Weights of a small transformer language model.
Size: 11 layers, width 160, 2 heads of 64, MLP 640 GELU, 7.44M parameters.
Training: a variant of Muon for these matrices, 5857 steps.
MLP neurons of a small language model. Each row is named by its layer, matrix (up: input weights; down: output weights) and neuron, and shows model dimensions 0-127. Each number is 128 + 24 x the weight over its row's rms, rounded and kept within 0 to 255.
After each neuron's rows, "fires before" lists the tokens most often just after its 100 highest values on Wikipedia text that the model never trained on; "fires in" lists the words (lower case) most often at its 100 highest values on Wikipedia text that the model never trained on. A number after a token or word is its count.

L2.up101 [207 133 145 120 141 129 121  70 110 104 121 115 110 141 116 132 119 156 137 130 104 158  72 137 183  79 124 139 159 139 149 146  90 125 134 122  93 108 161 117 112 133  95 146 148 126 152 106 155 143 132 121 165 133  94 109 113 126 126 132 130 126 152 123 128 177 131  96 136 134 108 129  80 122 124 124 123 164 151 165 109 115 147 121  94 134 122 130 135 124 115  81 159 106 127 134 113 144 121 127 124 128 113  93 145 110 143 157 141  89 146 119 140 162 118 156 124 198 100 121 117 156 134 147 162 128 155 130]
L2.down101 [162 188 103  84 133  96 110  85 138 113 121 117 128 126 127  89 139 172 150 121 125 164 130  94 158 116 116 129 151 144 128 133 119 144 142 138 129 137 134 136 100  79 120 146 129 127 136 104 149  82  99 153 112 186 153 121  96 102 144 150 134 160 138 136 117 125 126  75 106 147 136 164 145 129 102 148 166 173 133 125  97 116 132 125 102 162  87 114 152 146 148 146 170 103 136 131 124 138 118 107  87 164 153 162 164 122 144 146 134 162 121 127 138 129 108 101 105 155 128  92  94 165 123 162 128 174 106 116]
fires before: "==" 20, " life" 11, " in" 10, " and" 7, " ==" 6
fires in: "life" 12, "born" 12, "married" 10, "and" 10, "early" 9, "children" 7

L5.up538 [118 169  93 147 163 119 100 106 139 155 136 146  91  87 107 143 113 107 149 124 113 101 109 140 138 102 135 145 114 150 135 104 112 121 101 118 117 100 123 132 129 101 130 140 137 120 124 100 141 122 117 106 167 146 182 141 119 121 114 120 116 120  84  66 118  97 118 102 121  84 151 126 134 156 175 137 139 115  93 133 136 130 152 115 123 133 122 141 145 104 142 132 116 143 126  85 134 141 170 156 120 125 144 123  72 119 150 158 107 104  81 134 135 124 101 137 149 174  96  86 129 153 171 142 131 137 181 131]
L5.down538 [131 106 115 129 149 157 146 143 151 102 133 108 118 139 114 148 131 114 164 106 136 137 133 107 128 163  79 107 149 124 129 105 137 152 115 111 142 107 146 136 139 143 121 111 136  68 105  59 156 139 137 138 125 102 160 128  97 143 137 150 108  94 112 121 166 137 145 143 163 136 131 106 161  93 137 103 127 113  95 109  72 140 104 128 108 145 158 135 121 147 103 147 158 128 148  91 167 132 125  98 101 133 138 114 164 133  93 124  93 135 130 131 173 126 151 138 144 173 101  96 105 126 134 100  86 105 165 132]
fires before: " as" 32, " by" 8, " for" 5, " at" 5, " and" 5, " in" 4
fires in: "such" 24, "known" 9, "directed" 6, "18" 5, "aimed" 5, "worked" 4

L4.up229 [122 137 116  96 159 160 116 109 156  98 137 151 143 155 122 107 118 130 140 154 123 108 100 132 135  90 143  96 120 139 123 160 121  95  78 100 144 178 142 121 103 147 116 148 119 113 109 155 113 108 107 134 126 123 111 138 127 131 145 166 153 111 145 138 162 129 102 121  92 113 106  87 113 112  82 130 124 163 121 118 102 133 114 104 107 156 126 151 117 133 123 150 109 108 140 198 161 132 107 146 126 143  91 145 163 109 106 160 145 107 150 143 111 130 141 200 129  93 156 156 142  93  95 114 111 126 171  85]
L4.down229 [ 93 110 121 157 147 158 104  94 154 155 125 146 103 121 127 165 138 155 160 127 152 181 143 101 145 125 144 144 146 116 146 128 143 146 155 155  92  89  90  64 156 118 132 119 127 103 141 157 141 103 112 170 129 165 127 122 159 121 139 139 137 131 123 141 146 134  96 138 137 140  87 120 112  99 115  52 156  89 143 118 161 170  82 126 125 152 110  94 161 136 128 157 107 127 160 139 134 156 105 173 124 129 152 112  77 122 114 104 132 157 125  99  91 159 136 118 158 130 111  86  98 121 116  68 142 117 104 155]
fires before: " the" 37, " his" 7, " these" 6, "," 5
fires in: "of" 82, "among" 5, "1970s" 4

L5.up552 [151  97 142 148 138 128 115  95 107 123 127 131 130 149 126 189 112 133 133 136 128 110 141 119 122  97  76 140 136 138 156 123 110  86 137 135 150  97  92 132 109 137 137 143 154 120 108 106 128 123 152 132 187 127 141 141 162 115 114 124 133 159 119 110 111 138 117 145 129 110 165 133 115 127 127 109 140 128 104 124 132 161  62 123 163 164 112 131 137 148 122  78  91  83 106 103  74 126  48 145 122 142 122 152 107 122 167 163 148 153  95 153 128 127  87 136 176 151 126 134 120 125 122 102 143 125 111 145]
L5.down552 [141 108 117 113 141 133 167 123 115 120 127 103 104 126 105 182 104 129 161 110 136 131 127 141 121 134 122 141 113 174 167 180  96 125  92 135 176 137  97 128 134 102 135 168 130 155 122 140 160 129 155  97 120 143 107 143 117 127  99  81 115 115 102 130 116 129 148 183 153  84 133 122 134 138 103 134 132 110 152 138 142 125 117 122 134 143 145  95 132 156 130  79  93 120 104 138  98 174 133 155 112 125 112  96  98 132 114 125 138 131 124 139 152 135 129 152 167  71 101 159 162 133 166 160  92 128 120 138]
fires before: " as" 56, "," 5, " on" 4
fires in: "such" 29, "well" 21, "known" 5, "released" 5

L6.up416 [140  77 105 173 147 123  88 136 135 140 101 164 114 103 156 124 140 115 138 128 102 158  78 136 140 155 144 133 141 141 117 106 168 145  96 124 105 131 107 142 108 107 111 139 113 130 106 100 118 146 161 111 107 130 129 178 133 130 181  84 129 144 121 117 132 126  94 117 137 160 120 165 128 108 114 129 120 102 102 131  99 124 131 118 159 157 140 190 116 126 152 129  92 130 157 143 170 112 158 125 127 127 156 147 144  92 113 131 175 105 118 119 116 100 160  90 136 186 108 132 167 116  61  92 172 108 123 114]
L6.down416 [ 99 128 130  96  84 155 192 129 165 127  92 118  97 104  99 133 122 115  99 108 132 141 116  97 142 125 138 139 130 104 189 116 116 131 144 116  88 115 124 166 137 137 134 135 138 116 155 150 102 163 151 122 100  85 126 125 144 107 117 161 122 154 119 153 121 186 129 121 182 123 157 119 138 111  93 121  56 132 157 131 121 127  94 123 153 112 127 148 161 141 145  80 133 129 131 122  95 111 159 173 153  97 144 108 111 112 131 125 110 140 122 124  93 178 126 157 139 150 143  86 111 143 126  88 125 155 128 132]
fires before: " the" 44, " these" 6, " his" 4
fires in: "of" 61, "in" 35

L6.up395 [168 112  79 146 112 153 145 160 132  97 114 142 109  95 110 139 127 122 130  81 112 148 138 122 159 134  90  94  93 120 153 135 146 129 108 140 125 122 111 129  88  94 130  68 125 131 124 122 149  83  94 135 117 132 144  88 114 126 210 154 115 142 116 119 145 150  87 188 150 104 125 146 123 119 127 158 129 124 136 149 122 137 128 119 132 147 131  62 153 118 144 151 112 138 111 133 147 152 128 153 132 160 164  90 119 112 114 132 141 150 138 138 114 160 124 164 149 150 111 144 131 104 101  70 117  81 117 150]
L6.down395 [152 124 118  73 134 125 134 166  96 135 110 161  87  88 108 161 119 123 135 123  90 166 164 164 151 139 155 125 122 146 108 116 137 135 117 121 117 113 137 146 169 123 140 142 115 140 152 130 106 164 114 138 138 130 142 128 131  88 114 164 133 171 128  89 133 121  72 137 105 127 132 101 117 138 138 125 126 150 108 156 158 128 145  98 117 160  99 153  90 136 114 159 123 144 155  97 152 149 174 103 129 116 173 142 124 115 138 105 149 135  95  98 122 134 171 123 130 116 101 190 160 117 128  96 110 132 109 157]
fires before: " the" 40, " his" 6, " these" 6, " a" 4
fires in: "of" 49, "with" 13, "among" 5, "despite" 5, "became" 4

L2.up584 [130  88 106 101 145 136 113 101 107  96  67 122 130 178 151 136  90 174 140 147 122 162 111 142 114  91  95 100 126 107 140 116 163 150 196 138 101 152 101 119  99 128 140 134 114 122 168 146 112 122 135 107 108 145 138 148 131  87 128 157 172 102 170 110 119 170 121  99 128 130 164  81 118 147  76 115 145 161 137 154  84 115 181  97 103 123 119 125 158 122 137 103 130 137 131 119 148 149 144 129 104 129 122  98 127 116  92 170 109 132 133 129 150 128 141 151 153 132 112 121 120 111  63 120 101 128 156 127]
L2.down584 [126 139 106 145 122 134 124 104  97 132  88  90 112 130 103 110  99 155 150  65 136 133 127 147 142 139 106 122 122 128 143 144 143 136 195 192 131 126 129 106 143 124 157 146  95 114 135 108 131  88 133 124 119 189  95 147 119  97 148 151 181 133 131 147 128 146  98 125 152 162 121  90 132 102 167 112 122 143 108 143 169 116 194 152  94 120 129 147 114 130 120 138 137 106 157  86 111 143 106 100  93 123 117  95 128  87 118 189 139 145 110 125 127 160 119 106 103 160 128 132 160 124  92 127 134 135 116 139]
fires before: "==" 35, " ==" 17, " and" 8, " the" 4
fires in: "history" 16, "of" 12, "career" 10, "life" 9, "discography" 4, "awards" 4

L4.up397 [140 172 143 152 127 119  86 129 110 102 117 158 121 125 126 151 166 132 124 151 131 111  95 138 159 149 186 133 129 149  74 115 136 117 103  92 159  66 133 120 126 113  97 142 118 122 121 125 145 119  96  91 174 178 121 132 165 110 130 124 125 139 129 122 128 120 162 140  68 113 138 102 125 154 105  69 120 141 127  97 122 162 112 144 132 133 129 130 102 161 134  89 161 140  81 145 138 135 131 119 105 124  83 126 135 133 114 143 160 116 151 165 135 131 108 144 153 114 155  92 122 115 120 187 172 131 118  86]
L4.down397 [147 106 135 133 126 123 128 102 128  94 137 119  88  98 146 127 121 127 132 165 163 167 109 114 142  92 142 115 116 126  72 173  62 124 110 125 106 118 126 106 112 117 103 108 148  59 133 117 157 142  87 140 138 154 143 153 161 133 160 129 151 132 113 126 147  68 112 138 172 116 143 115 141 121 122 162 121  94 127 111 162 157 136 173 124 114 101 107 130 111 100  93 140 146 146 114 170 115 102 133 108 122 109 144 140  99 148 130 155 131 146  86 132 165 129 155  92 112 149 130 151 139 138 176 140 153 141 192]
fires before: " by" 18, " as" 17, " to" 13, "," 9, " with" 6, " of" 4
fires in: "well" 18, "preceded" 10, "addition" 10, "order" 8, "succeeded" 7, "along" 5

L2.up306 [163 116 110 121 145 130 135 122 149 174 136 142 170 122 143 135 132 148 134 132  93 131 137 162 135 104 125 102 161 114 142 139 134 121 126 148 159 125  97 164 125  85 100 154 113  96  76 129 142 159 122 148  86 123  91 162 176  79 126 150 120  76 149 192 145  99 129 143 120 132  86 137  88 135  99  92 114 117 126 133 113 136 192 118 137 155  89 149 148 135  84 118 133 162 114 150 158 165 100 150 134 130 133 135 125 142 154 151 135 107 148 117 108  99 105 152 142 142 110 102 118  64 104 136 115 133 129  73]
L2.down306 [150 125 109 132 102 166 104  98 157 136 125 142 133 100 152 106 140 102  90 133 104 131 103 101 190 122 157  90 111  88 174 135 146 142  88 160 141 112 154 132 129 104 100 145  93 123  99 167 151  98 108 129  83 160  92 104 146 126 129 156 115 104 111 173 140 139  78 126 149 113 151 127  92 133 104 128 111 160 134 157 127 142 175  94 128 132 114 132 145 144  89 174 115 101 126 158 146 101 134  92 138 138 153 117 128 146 148 137 109 123 116 139 112 132 125 147 158 139 126 145 122 150 121 142 146 116 146  67]
fires before: " the" 39, " these" 6, " his" 6, " those" 4
fires in: "of" 83, "among" 10